Weights of a small GPT-style language model, trained from scratch on English Wikipedia.
Architecture: RMSNorm before each block, rotary positions, no biases in attention or MLP, untied embeddings.
Training: a variant of Muon for these matrices, 4336 steps.
MLP neurons of a small language model. Each row is named by its layer, matrix (gate and up: input weights; down: output weights) and neuron, and shows model dimensions 128-191. Each number is 200 + 30 x the weight over its row's rms, rounded and kept within 0 to 999. A neuron's up and down rows have the sign that makes its largest values positive.
After each neuron's rows, "fires before" lists the tokens most often just after its 100 highest values on Wikipedia text that the model never trained on; "fires after" lists the tokens most often just before its 100 highest values on Wikipedia text that the model never trained on. A number after a token or word is its count.

L2.gate149,149,217,237,260,191,190,153,202,217,180,211,204,271,207,202,199,255,242,237,190,221,236,179,223,213,234,159,178,265,211,227,202,179,206,215,221,232,141,232,202,203,170,223,204,179,172,190,237,177,240,165,198,209,253,217,268,245,241,184,259,153,162,168,180
L2.up149,240,197,213,255,184,185,184,133,179,182,145,234,192,241,200,200,256,162,205,174,212,179,203,205,206,195,221,192,219,199,199,146,203,228,238,171,185,261,204,232,206,167,245,274,244,197,188,210,231,195,236,193,280,219,175,214,189,220,211,182,173,210,172,204
L2.down149,197,260,233,206,217,217,204,167,190,192,230,221,208,238,191,208,219,161,157,188,234,211,247,193,194,196,198,226,217,196,158,190,229,191,184,208,181,230,229,220,194,164,244,172,200,166,170,205,192,223,207,214,212,260,201,203,191,270,200,243,149,106,214,162
fires before: " of" 23, "or" 11, "le" 7, ":" 5, "w" 4, "{" 4
fires after: "ers" 27, "or" 14, "u" 11, " St" 5, "ou" 5, " A" 5

L4.gate84,259,161,232,163,196,225,195,220,244,169,149,197,195,216,195,193,192,194,196,237,230,180,140,190,184,200,216,215,189,181,231,215,223,186,167,182,208,172,141,178,178,201,213,167,230,179,223,228,157,205,221,243,212,240,231,211,166,212,228,223,247,169,233,163
L4.up84,231,229,215,234,144,192,194,216,186,186,214,181,214,153,129,185,183,203,166,126,177,225,180,184,181,205,233,193,211,216,152,175,214,193,237,234,223,172,161,213,253,172,143,192,183,151,240,219,189,159,129,190,181,199,160,193,231,205,213,213,194,213,202,220
L4.down84,184,171,211,181,203,191,224,176,239,151,148,140,188,207,239,177,210,224,168,221,183,185,194,197,165,199,210,223,185,147,260,157,142,149,211,183,241,183,189,180,160,202,260,223,189,211,251,209,214,192,235,179,137,259,173,166,178,166,171,204,256,205,243,216
fires before: "k" 20, "c" 11, "ord" 9, "ed" 8, "ation" 6
fires after: " re" 19, "d" 13, " s" 10, "ed" 9, " L" 8

L6.gate52,264,219,189,213,195,168,190,210,184,206,188,213,208,206,173,151,201,219,219,230,151,164,197,153,168,177,181,191,173,156,185,123,188,232,188,210,253,168,204,164,240,242,188,228,142,192,247,260,180,172,214,150,186,260,220,218,179,233,168,207,238,139,211,204
L6.up52,206,210,157,186,201,204,219,241,229,168,220,240,240,234,191,204,216,231,250,226,188,178,205,159,182,203,231,264,215,227,209,165,156,202,219,131,220,207,146,215,173,235,164,244,243,228,237,230,166,202,254,194,176,215,210,186,156,184,212,196,206,203,164,185
L6.down52,193,195,125,185,227,154,167,184,236,222,222,164,162,217,171,200,216,193,207,227,193,197,178,264,175,209,195,183,220,208,196,245,151,245,175,203,189,225,207,215,217,219,214,144,215,161,181,168,222,169,233,167,201,222,206,233,257,217,227,162,235,180,184,239
fires before: " " 23, "le" 12, " the" 9, "7" 5, "es" 4
fires after: "r" 17, "v" 12, "I" 12, " " 11, "t" 10, "ac" 5

L3.gate350,270,201,198,172,243,181,112,270,180,213,245,249,222,257,163,180,186,204,186,171,186,202,202,181,214,210,155,211,194,184,176,219,176,214,144,179,205,208,237,196,190,206,205,183,220,232,195,171,142,186,153,150,195,154,162,240,170,217,212,131,180,194,186,197
L3.up350,234,254,176,276,175,196,232,144,231,219,208,183,250,177,198,208,122,232,166,193,206,172,242,215,201,220,157,171,264,192,190,191,204,203,171,245,205,213,207,200,214,209,202,194,179,199,157,186,220,244,246,247,176,178,232,223,249,188,197,230,206,210,223,191
L3.down350,219,206,198,168,188,197,192,205,202,249,213,194,218,233,178,202,235,181,218,244,207,199,220,199,231,165,237,246,210,186,191,219,183,218,178,160,206,140,218,224,215,199,204,222,320,184,219,166,199,165,154,166,194,157,128,180,174,194,274,183,163,227,235,207
fires before: " " 22, " the" 13, "st" 10, "ter" 7, "f" 5, "c" 5
fires after: "I" 47, "." 13, "-" 9, " |" 4

L14.gate117,221,210,227,179,197,229,150,206,189,213,154,206,180,208,182,282,144,197,220,177,112,221,127,193,200,219,171,222,230,225,173,197,223,176,182,122,158,229,237,191,192,186,128,152,238,177,209,151,177,251,207,172,159,181,171,211,173,212,217,202,193,206,229,226
L14.up117,236,195,223,284,185,206,194,219,206,200,241,160,183,234,209,187,181,140,137,211,198,166,165,186,195,227,221,214,180,197,216,250,238,227,227,164,232,179,178,167,249,233,215,162,215,194,195,214,182,177,166,172,173,185,259,169,160,199,293,235,185,190,218,241
L14.down117,254,159,158,201,179,190,214,206,190,204,235,184,193,209,147,255,189,207,165,216,164,262,205,179,195,217,163,219,198,206,200,191,173,293,198,198,197,224,243,171,214,223,221,186,214,185,199,150,147,236,182,165,165,170,205,159,175,174,164,192,204,184,193,201
fires before: "it" 33, "s" 26, "ac" 10, "|" 5, "ed" 4, "ay" 4
fires after: " p" 43, "p" 25, " P" 11, "|---|---" 5, "k" 4

L5.gate242,161,200,236,178,168,162,221,158,186,188,221,221,219,202,163,209,235,211,203,169,146,194,219,252,194,201,197,259,193,197,271,183,195,203,170,160,226,267,209,246,176,184,199,182,195,217,212,258,231,208,272,201,188,173,195,223,198,241,232,228,195,184,254,222
L5.up242,159,209,157,277,214,187,218,157,201,224,188,200,260,180,168,196,205,203,229,212,227,261,222,199,184,206,220,186,187,159,184,178,187,211,212,180,184,187,219,168,201,183,132,258,241,226,222,217,205,157,142,207,139,204,199,218,260,185,187,189,209,197,229,229
L5.down242,138,224,248,177,202,219,181,224,180,134,209,177,205,132,184,189,229,231,159,184,197,163,195,184,155,211,185,183,230,149,221,197,181,248,212,226,220,228,237,205,125,184,180,219,163,169,235,241,188,188,206,234,177,198,234,233,196,251,220,221,262,188,215,278
fires before: "\n\n" 42, "v" 11, "h" 6
fires after: " " 32, " s" 10, "s" 9, "ar" 9, "==" 6, "st" 4

L7.gate127,200,176,263,215,207,188,215,203,162,197,206,208,221,189,188,177,188,195,181,225,208,237,244,254,258,184,221,257,152,231,205,190,192,200,190,217,195,180,256,185,230,205,240,213,213,228,252,202,202,185,162,288,176,195,139,185,205,229,215,212,183,238,175,193
L7.up127,232,236,156,175,170,169,237,158,188,147,235,245,188,218,246,157,150,193,229,246,196,233,181,210,230,211,186,221,166,186,231,169,238,211,203,158,152,152,201,242,177,106,192,233,169,199,203,188,190,198,213,242,151,205,228,158,199,188,208,238,145,262,176,214
L7.down127,239,201,168,209,214,191,183,146,195,178,178,232,149,248,216,187,187,224,237,213,178,210,183,166,217,196,220,161,183,174,229,156,225,247,210,193,158,218,135,176,177,204,168,291,235,221,193,188,198,181,213,141,219,199,227,195,216,197,213,190,244,228,148,159
fires before: "ct" 43, "g" 10, "e" 7, "am" 4, "f" 4
fires after: " d" 26, " D" 17, " de" 12, "ou" 8, "y" 6

L2.gate284,162,180,194,234,212,210,154,160,212,191,177,180,231,145,181,156,137,192,271,208,233,210,193,190,198,193,218,246,229,202,182,206,169,156,195,235,216,214,203,167,207,173,219,172,197,202,261,152,201,151,222,129,185,165,155,188,275,212,210,174,208,271,224,190
L2.up284,269,217,143,227,188,187,214,133,278,245,221,191,254,169,247,195,182,223,212,211,160,182,126,192,200,221,185,206,198,174,196,220,219,245,156,177,193,157,178,190,206,199,227,190,179,191,177,185,214,170,244,193,178,204,172,190,238,213,218,156,182,164,146,220
L2.down284,157,192,179,189,173,269,174,223,131,176,211,161,182,190,191,237,243,201,212,182,174,218,179,119,208,185,236,203,263,228,155,205,186,214,182,187,241,221,174,225,160,194,235,252,173,196,237,220,190,197,233,235,226,169,191,240,138,196,190,185,163,179,210,144
fires before: "ary" 20, "ly" 14, "ct" 12, "g" 9, "ist" 7
fires after: "an" 20, " J" 17, "r" 16, " M" 7, " m" 5

L9.gate181,222,213,244,238,178,170,189,190,264,192,236,150,227,158,221,186,164,161,197,221,115,250,196,248,200,197,214,187,173,149,182,181,171,206,247,178,208,211,171,213,186,224,198,243,206,211,226,208,217,141,148,219,184,210,206,239,174,209,221,214,206,206,211,204
L9.up181,245,208,180,172,205,197,233,234,201,276,178,227,158,181,247,180,195,204,194,180,207,197,252,159,166,172,190,210,170,214,189,213,211,212,170,230,245,163,254,217,184,206,146,176,211,182,241,216,161,150,228,198,217,202,253,227,208,175,231,201,192,220,133,222
L9.down181,192,201,216,239,211,184,234,214,186,228,216,209,205,217,101,182,195,230,182,205,187,193,200,173,156,231,237,179,191,191,202,145,193,201,183,217,190,197,226,142,248,176,264,219,206,182,242,203,264,174,195,202,208,223,210,170,183,210,202,175,188,219,222,237
fires before: "n" 42, "y" 17, "al" 13, "t" 6
fires after: "o" 21, " g" 16, "b" 12, " se" 10, " e" 9, " " 9

L4.gate18,237,220,231,183,218,153,243,139,205,239,205,211,158,242,180,190,263,162,230,243,214,153,179,161,180,186,167,228,247,160,236,218,200,188,156,176,206,190,260,219,134,224,191,209,220,224,235,226,184,189,183,185,162,161,228,203,154,158,237,169,241,150,183,199
L4.up18,237,250,223,189,204,204,186,223,197,192,184,205,194,220,166,219,184,256,225,197,174,151,178,217,143,191,202,162,205,203,144,139,149,190,256,225,254,170,193,241,215,199,137,206,204,195,218,246,162,215,158,218,200,202,180,186,213,186,211,215,148,128,177,229
L4.down18,182,195,156,237,249,184,197,175,209,213,184,208,177,166,180,181,208,194,194,228,214,215,214,191,215,227,176,234,244,187,279,223,204,169,172,131,163,196,133,214,176,221,213,191,189,187,153,168,157,187,213,217,191,177,220,177,171,172,257,177,226,219,217,186
fires before: " " 38, " the" 14, " J" 7
fires after: "I" 59, "." 28

L2.gate126,174,180,163,217,198,154,200,247,174,215,165,191,169,243,207,189,193,168,192,203,248,154,213,240,229,179,196,193,162,190,247,202,214,225,241,169,209,170,187,279,242,163,168,262,172,135,181,213,231,251,214,214,201,201,185,191,174,182,158,230,232,223,199,223
L2.up126,209,196,212,137,140,177,168,219,183,127,223,226,157,158,206,244,175,164,177,199,241,184,238,207,259,187,164,191,186,169,226,173,199,193,168,202,227,169,168,195,185,192,181,258,205,212,224,251,207,213,194,178,256,266,180,180,215,182,156,168,275,218,197,231
L2.down126,159,193,214,129,156,185,167,200,211,114,241,228,188,166,164,195,197,200,173,177,190,173,172,135,256,213,246,252,238,171,199,210,157,200,168,205,211,186,190,175,151,236,194,210,221,227,207,222,184,136,205,216,243,229,182,191,207,193,173,181,216,212,190,219
fires before: "ter" 19, "d" 15, "m" 10, "c" 10, "v" 9
fires after: " A" 58, " a" 27, "A" 14

L9.gate182,255,198,237,150,216,206,210,230,185,230,175,174,195,189,222,253,195,173,190,163,176,208,186,204,215,194,256,240,174,186,191,197,195,193,210,195,211,174,139,179,128,217,203,153,201,214,203,237,192,213,252,218,192,211,155,240,170,221,188,214,197,165,185,210
L9.up182,267,177,213,236,234,212,169,214,231,223,196,250,188,196,194,175,211,193,212,178,202,176,188,209,218,186,206,238,203,120,185,208,260,141,181,164,195,195,214,159,214,224,199,214,196,237,206,242,179,155,184,221,171,194,183,250,159,156,180,142,208,235,200,204
L9.down182,216,271,207,197,264,210,219,127,224,199,209,167,160,199,224,182,215,178,201,151,181,206,203,207,183,208,211,212,194,218,211,164,203,215,233,206,179,161,163,182,189,148,221,212,216,196,199,178,170,172,179,133,183,183,124,236,196,171,193,191,223,224,224,176
fires before: "as" 30, "ort" 16, "o" 14, "res" 12, "l" 7
fires after: " re" 68, " al" 14, "re" 9, "is" 6

L13.gate158,200,207,123,210,207,226,185,218,263,251,185,210,220,198,275,216,171,174,193,235,245,189,182,157,230,148,188,205,186,131,156,216,209,206,197,225,163,241,185,209,214,168,195,203,187,175,201,188,197,221,249,183,145,184,139,188,217,216,174,208,193,196,267,185
L13.up158,219,247,213,158,240,188,209,204,212,196,197,195,230,142,178,214,182,227,185,128,272,198,235,213,173,210,221,200,226,242,197,243,186,155,214,192,238,249,233,225,199,131,206,209,179,276,152,204,184,213,252,219,240,200,218,222,248,181,187,251,243,205,192,205
L13.down158,195,185,219,255,211,222,146,199,181,220,220,209,240,194,183,175,217,193,219,178,224,192,223,238,219,205,201,238,233,216,218,183,197,178,183,197,188,194,180,124,212,232,236,134,189,195,163,230,269,158,219,168,236,175,225,244,201,173,212,179,221,215,211,205
fires before: "le" 25, "j" 15, "or" 8, "her" 5, " s" 4
fires after: " wh" 36, "h" 15, "a" 15, " h" 6, "ro" 5, "ter" 4

L3.gate181,174,229,179,277,176,200,196,206,187,205,165,193,168,244,166,222,176,182,211,173,190,216,177,152,196,219,201,238,207,148,196,184,245,280,209,205,231,194,255,223,178,141,207,268,180,182,218,242,187,197,222,158,229,203,227,213,224,169,174,256,178,224,165,178
L3.up181,229,171,218,221,168,267,232,155,211,167,196,196,170,235,179,240,150,197,245,184,237,229,217,185,187,167,200,212,161,219,221,196,242,230,142,178,249,217,244,231,172,132,234,203,184,213,216,235,183,212,192,141,214,207,209,206,225,185,226,223,209,222,200,233
L3.down181,213,168,206,201,195,207,195,235,234,193,254,185,299,184,230,233,193,198,235,221,212,227,245,171,219,237,212,199,172,225,218,168,175,215,155,150,168,262,183,230,220,214,186,181,172,222,197,221,177,219,149,190,168,210,197,196,209,195,156,203,254,190,205,227
fires before: "k" 18, "i" 14, "ial" 12, "c" 11, "um" 8, "al" 7
fires after: " s" 24, " S" 10, " l" 9, " p" 9, " d" 8, "j" 4

L4.gate9,270,265,249,239,199,181,156,158,219,216,195,163,233,216,223,243,255,227,243,176,159,179,206,209,229,210,149,204,201,177,201,216,181,117,178,192,210,163,186,197,213,171,201,144,193,205,201,247,187,179,176,184,179,170,142,215,169,189,217,146,227,215,199,189
L4.up9,232,195,184,195,211,222,201,202,210,205,214,258,211,223,219,182,128,217,170,204,175,175,245,212,180,225,205,204,228,171,207,194,211,211,220,154,209,187,162,188,227,203,225,173,192,176,267,188,242,179,99,211,179,230,220,188,173,221,165,215,213,137,201,202
L4.down9,176,172,133,166,234,227,193,197,183,203,200,239,185,200,155,232,170,173,189,185,222,192,290,195,241,167,189,208,175,223,191,161,210,207,236,172,186,239,230,136,190,166,239,214,156,208,254,151,222,203,207,154,176,197,225,218,189,224,162,217,185,164,228,165
fires before: "er" 28, "ort" 19, "p" 16, "en" 16, "ly" 5, "t" 4
fires after: " o" 65, "up" 31

L6.gate9,221,269,219,216,202,227,180,168,181,175,158,197,197,185,242,247,192,212,194,195,275,232,250,213,216,192,183,186,170,201,165,194,202,157,202,259,177,218,220,140,163,174,201,229,202,266,231,247,221,212,211,200,168,186,229,228,196,206,218,290,240,201,172,196
L6.up9,263,196,151,173,198,216,135,207,204,195,163,272,190,171,251,223,205,215,189,174,220,234,223,162,194,223,120,248,220,174,151,213,202,219,212,207,188,170,198,168,213,208,222,213,202,220,251,195,230,204,184,139,217,223,184,214,226,233,199,256,186,216,238,159
L6.down9,200,190,171,172,192,199,228,226,226,233,204,261,162,236,173,199,166,221,259,219,234,202,228,216,207,159,216,190,236,192,203,175,222,221,201,191,195,170,179,244,231,177,140,207,192,171,181,179,190,225,125,195,212,239,235,157,165,226,212,189,183,184,240,198
fires before: "ions" 21, "en" 10, "er" 8, "p" 7, "th" 7
fires after: "am" 44, " o" 13, " O" 12, " He" 10, " he" 9

L4.gate255,246,177,200,206,207,156,207,228,199,241,236,224,154,187,218,178,177,179,157,187,161,196,179,179,195,185,150,202,210,199,156,178,193,186,203,182,243,219,214,154,253,193,193,208,217,192,225,216,187,181,274,144,212,160,195,180,179,232,249,187,232,203,233,231
L4.up255,172,148,197,247,222,162,165,180,194,203,201,196,183,200,195,175,235,203,164,188,248,201,195,186,207,229,287,182,195,192,211,198,206,206,240,206,236,258,169,173,186,247,164,212,180,242,189,219,194,221,216,149,196,227,248,173,184,190,182,178,259,200,223,165
L4.down255,225,186,195,243,209,169,167,180,184,151,216,197,158,199,134,137,227,200,154,194,188,163,179,190,293,271,243,240,194,199,216,202,231,229,198,155,229,202,193,205,134,194,163,245,174,173,190,199,179,214,260,151,220,226,191,207,176,223,188,208,206,174,214,196
fires before: "ed" 42, "ard" 29, "ter" 13, "ric" 4
fires after: " Un" 45, " A" 36, "A" 11, " a" 7

L7.gate49,180,219,263,220,175,134,168,185,179,223,209,214,166,201,176,144,168,165,201,200,163,218,176,200,167,209,179,182,214,177,187,223,152,220,181,151,188,135,240,219,195,159,234,223,177,183,174,197,223,183,175,161,221,221,198,197,208,198,146,223,225,157,185,197
L7.up49,181,198,195,203,219,133,186,238,196,154,190,232,255,179,213,238,220,206,196,224,253,208,192,202,168,183,213,176,192,209,184,186,202,249,226,176,199,188,192,165,182,182,201,237,186,194,203,245,154,180,239,208,190,191,199,184,225,209,177,193,228,150,138,220
L7.down49,155,161,175,168,192,248,207,193,188,264,157,191,165,222,191,188,181,182,203,211,206,183,208,196,241,220,213,210,200,205,202,133,158,154,238,203,189,185,204,173,234,193,216,212,159,219,226,191,224,166,159,147,214,230,185,191,188,171,298,183,215,211,222,211
fires before: "y" 26, "al" 19, "n" 15, "t" 10, "ag" 8
fires after: "o" 20, " se" 17, " " 17, " e" 12, " a" 6, "e" 5

L14.gate79,177,214,254,212,208,252,187,205,204,181,200,176,239,241,228,156,219,196,259,186,234,189,203,219,162,165,220,174,201,202,197,175,284,254,204,214,211,184,243,302,180,218,221,197,189,219,199,197,246,204,137,211,211,214,219,194,213,211,173,241,210,142,199,157
L14.up79,169,197,190,221,164,218,242,210,197,175,188,235,233,284,246,199,231,221,159,195,245,210,249,204,191,199,265,180,163,274,203,214,152,240,180,243,209,208,236,237,186,232,239,183,188,194,197,163,192,172,124,196,208,229,236,219,164,244,183,225,258,210,180,231
L14.down79,219,193,160,221,168,198,160,193,194,133,181,186,168,186,228,248,184,201,160,201,197,216,215,149,221,170,202,171,189,206,181,226,216,134,157,190,155,219,186,170,199,234,209,241,230,165,173,221,199,253,193,258,135,243,202,244,193,173,238,216,219,179,218,212
fires before: "ation" 15, "al" 13, "k" 13, "um" 9
fires after: " l" 13, " L" 10, " d" 8, " s" 8, "ol" 7, " v" 6

L14.gate4,191,224,222,191,191,188,207,157,225,199,153,234,211,217,173,216,199,230,234,217,231,212,254,156,197,150,251,230,174,165,172,197,196,251,244,175,186,187,177,254,219,243,167,197,228,227,240,205,182,210,232,213,217,237,168,109,195,186,189,160,187,190,192,249
L14.up4,155,221,194,233,201,191,242,180,219,139,160,186,158,214,190,243,197,181,246,184,157,217,213,180,210,239,225,203,238,175,186,219,230,253,179,201,217,219,218,222,185,193,199,182,198,174,193,209,152,224,220,199,209,230,216,125,222,236,164,204,186,217,201,144
L14.down4,181,189,172,203,236,276,151,213,201,186,218,149,228,242,202,211,283,177,163,167,175,175,162,179,175,184,206,209,213,275,202,219,193,194,237,249,202,193,237,233,219,199,224,192,202,206,211,241,198,179,248,255,196,171,197,234,182,214,192,252,163,188,177,211
fires before: "ary" 42, "ct" 13, "ent" 8, "al" 8
fires after: "r" 23, "an" 19, "d" 12, "c" 8, "en" 8, "ec" 6

L3.gate336,181,193,151,222,167,163,238,168,173,210,188,171,155,221,212,186,190,178,203,222,219,149,210,190,243,164,188,241,191,153,169,169,181,197,219,168,182,181,165,242,234,202,175,253,226,214,265,225,217,155,236,178,194,206,162,196,204,159,210,189,161,204,173,240
L3.up336,247,211,192,194,194,193,203,268,230,163,240,204,205,195,208,171,154,236,216,237,191,183,211,197,187,216,252,144,223,168,221,184,221,233,190,187,211,215,200,204,220,199,217,211,202,234,209,138,200,176,185,131,194,159,177,234,216,207,189,250,228,203,185,201
L3.down336,201,165,184,204,226,229,192,265,207,155,175,164,185,198,137,153,253,184,175,132,155,199,216,198,171,178,256,227,209,180,178,217,209,199,211,187,196,224,265,160,189,217,178,236,216,232,205,159,166,250,202,208,225,216,227,188,169,216,230,272,257,187,230,173
fires before: "ter" 38, "g" 18, "f" 7, "er" 5, "ric" 5, "c" 4
fires after: " E" 36, " A" 25, " a" 16, "E" 5

L4.gate366,261,195,247,255,146,232,178,136,248,220,198,228,229,191,246,182,173,164,248,208,208,185,215,234,208,172,214,215,232,176,216,152,212,211,206,234,229,212,249,197,248,185,220,213,189,191,173,185,200,214,247,206,207,156,223,193,189,205,188,217,240,144,158,233
L4.up366,176,148,208,228,199,188,187,148,174,208,215,200,217,187,175,211,255,232,234,200,200,178,173,154,205,219,246,267,133,218,170,157,183,183,190,179,170,209,178,221,268,151,195,186,200,172,199,173,217,201,226,195,154,168,176,171,152,175,218,192,216,207,175,204
L4.down366,230,184,231,207,154,215,158,142,183,260,191,174,223,139,242,161,209,192,213,168,208,185,165,221,234,188,161,197,199,224,249,135,194,185,289,197,200,199,190,193,260,193,203,173,208,172,183,176,193,181,264,211,236,166,237,164,217,217,206,216,215,205,158,224
fires before: "is" 21, "er" 13, "ar" 9, "ow" 7, "om" 5, "." 5
fires after: "." 49, " |" 11, "-" 10, "," 9, " –" 7

L5.gate239,200,237,232,208,183,208,213,191,192,195,203,106,174,197,210,271,239,231,243,204,204,239,225,197,149,154,218,161,166,209,192,189,183,207,207,135,190,126,197,235,256,174,149,194,240,214,204,170,225,236,160,215,155,227,239,233,175,186,185,170,184,167,219,187
L5.up239,178,243,188,205,216,194,128,200,191,204,189,181,195,200,161,225,195,218,199,193,184,204,201,122,188,171,157,147,129,191,195,177,206,225,158,152,233,156,162,222,225,257,170,175,186,226,196,193,213,247,175,200,173,237,177,235,212,237,217,202,229,213,203,210
L5.down239,222,172,148,217,171,187,195,195,217,166,186,224,133,253,172,214,167,191,195,190,176,185,193,165,218,203,199,185,255,195,216,161,178,252,177,156,203,149,198,185,172,239,219,216,225,190,262,177,151,170,177,198,212,194,224,248,207,264,167,168,181,204,224,217
fires before: "p" 27, "ent" 22, "s" 15, "m" 4, "ur" 4
fires after: " s" 49, "p" 20, " p" 12

L9.gate148,184,214,219,158,160,130,248,180,252,227,182,194,206,191,192,208,197,185,212,128,215,209,192,252,188,183,169,208,174,210,141,256,172,238,203,192,177,272,195,243,186,192,199,224,178,232,224,236,240,203,247,209,155,200,194,206,207,172,164,152,223,196,180,108
L9.up148,189,208,133,256,204,202,188,168,255,218,126,185,160,194,181,218,210,174,214,186,192,172,209,175,166,200,218,253,174,231,236,190,196,200,158,199,157,181,180,212,233,200,178,230,222,196,185,211,234,220,183,161,261,210,215,238,245,180,181,247,206,154,150,173
L9.down148,172,178,248,181,201,178,211,179,218,173,250,126,191,180,174,193,171,178,238,154,186,173,191,168,202,225,182,163,205,208,196,214,203,245,244,241,174,186,209,210,174,115,196,189,132,205,202,232,217,196,251,243,192,236,218,214,140,206,212,140,171,187,226,169
fires before: "es" 30, " in" 8, "mer" 7, "u" 7
fires after: " J" 27, " s" 19, " K" 11, " " 10, "an" 9, "s" 7

L6.gate286,201,268,187,249,216,192,202,242,219,227,183,202,166,229,162,181,219,175,184,175,168,213,213,191,174,205,215,244,221,190,174,197,193,152,176,206,235,232,215,251,249,279,212,156,240,174,177,203,179,216,237,141,218,118,237,189,164,211,227,213,218,153,228,195
L6.up286,248,167,168,220,184,216,166,187,196,184,191,207,242,183,231,237,197,207,176,185,225,208,252,163,235,167,183,173,206,207,189,177,171,210,222,175,219,160,205,171,215,211,180,215,221,199,203,184,281,240,242,174,170,178,169,247,213,217,243,193,191,202,177,140
L6.down286,212,218,171,240,234,197,206,209,217,176,220,181,182,238,208,205,201,167,152,191,201,211,199,187,222,264,199,158,249,185,203,208,221,208,162,262,262,219,225,197,203,206,179,210,246,156,163,193,224,252,201,150,215,200,152,185,201,228,183,189,216,167,190,221
fires before: " " 24, "st" 15, "ter" 7, "c" 6, " the" 6, " J" 6
fires after: "." 35, "I" 18, "-" 8, "," 5, ":" 4

L11.gate12,178,208,192,241,210,194,209,214,175,182,255,242,176,242,286,201,196,178,190,209,162,190,223,195,192,173,227,224,180,169,225,204,191,179,209,181,187,121,207,186,156,182,233,247,186,203,191,172,268,219,196,258,166,221,166,208,228,150,197,226,203,181,214,258
L11.up12,167,223,235,247,207,176,230,257,166,163,206,196,192,174,197,201,177,192,193,206,183,257,203,247,222,179,241,166,134,212,172,223,205,226,219,213,204,183,198,236,194,190,243,179,157,210,238,249,194,191,170,179,135,166,233,175,190,242,202,185,179,187,219,161
L11.down12,182,147,218,239,163,156,180,244,191,208,214,235,200,233,225,219,210,117,158,184,195,203,190,232,203,154,228,242,142,167,205,188,129,237,170,215,192,159,235,232,217,209,201,181,200,186,225,200,229,108,201,194,245,247,198,239,207,222,262,217,257,168,208,160
fires before: "ct" 36, "v" 8, "ro" 5, "ad" 4, "ment" 4, "om" 4
fires after: " e" 25, " E" 16, "e" 15, "al" 7, " se" 5, "ip" 4

L4.gate378,155,243,218,217,155,180,150,156,250,199,203,226,209,213,211,207,223,184,145,246,244,212,173,170,191,205,212,221,190,150,197,210,216,232,184,178,148,219,207,174,242,129,194,205,244,235,191,195,188,183,229,212,160,222,212,172,168,173,197,205,178,217,158,147
L4.up378,165,210,211,246,176,182,219,225,189,155,130,232,205,225,256,174,217,202,233,179,232,154,265,226,180,249,164,193,216,230,189,229,220,184,218,181,180,198,236,192,190,119,178,183,194,204,206,196,204,174,242,215,189,224,178,203,211,213,203,160,231,200,183,174
L4.down378,141,174,204,206,171,178,213,254,216,174,198,195,221,206,251,149,220,185,209,197,160,205,217,219,178,241,212,189,257,183,174,192,257,191,187,230,167,178,188,171,206,182,236,199,250,183,183,240,255,129,224,201,211,156,228,219,153,196,206,152,173,211,169,166
fires before: "t" 16, "h" 13, "e" 12, "ul" 11, "er" 9, "ed" 6
fires after: " f" 22, " P" 13, " pl" 13, " F" 13, " e" 7

L16.gate224,156,212,248,250,204,207,172,197,206,205,223,137,200,225,235,173,187,172,197,197,198,187,183,201,202,195,176,213,146,146,147,211,263,197,196,163,196,185,184,195,209,201,217,251,221,176,190,257,193,210,189,161,184,167,172,246,162,182,218,226,185,218,165,206
L16.up224,196,178,201,206,253,213,216,234,235,165,231,219,215,265,201,161,198,198,177,226,170,180,185,210,196,203,240,180,171,150,195,174,221,154,255,189,141,214,209,189,212,183,176,183,194,214,172,191,193,168,196,149,213,184,140,210,144,218,206,234,176,186,196,251
L16.down224,174,244,197,175,157,235,220,158,213,227,212,164,195,221,205,229,180,180,174,194,190,177,218,207,158,169,162,177,189,170,218,183,161,189,243,185,258,215,205,226,204,205,235,225,170,233,164,185,171,202,220,237,163,197,194,235,173,185,162,220,207,227,222,175
fires before: "ort" 31, "res" 17, "ub" 10, "ro" 5
fires after: " re" 29, "up" 21, "im" 10, "==" 10, " R" 8

L7.gate372,200,217,248,191,212,192,174,172,197,190,236,250,216,209,195,213,188,186,190,267,233,206,235,240,166,237,203,207,174,144,207,223,234,146,166,258,204,248,220,209,266,208,171,233,229,249,180,165,218,135,197,203,200,223,209,204,201,201,74,143,220,196,181,157
L7.up372,158,255,258,154,168,175,189,198,238,237,227,209,249,207,198,174,211,195,197,209,193,224,191,187,172,161,180,156,183,248,179,214,221,192,235,224,256,242,166,177,187,187,185,232,229,181,161,197,194,191,196,171,138,140,204,147,155,186,184,230,199,161,147,168
L7.down372,177,148,298,178,219,167,121,230,183,191,219,267,218,246,205,198,177,211,186,202,224,232,211,219,185,241,170,165,235,151,162,198,196,224,225,180,239,186,215,185,223,204,177,273,242,203,251,222,203,142,219,247,142,194,226,157,185,178,212,243,206,169,185,165
fires before: "at" 31, "b" 16, "ul" 9, "ed" 7, "t" 6, "el" 5
fires after: " f" 53, " F" 39, "f" 6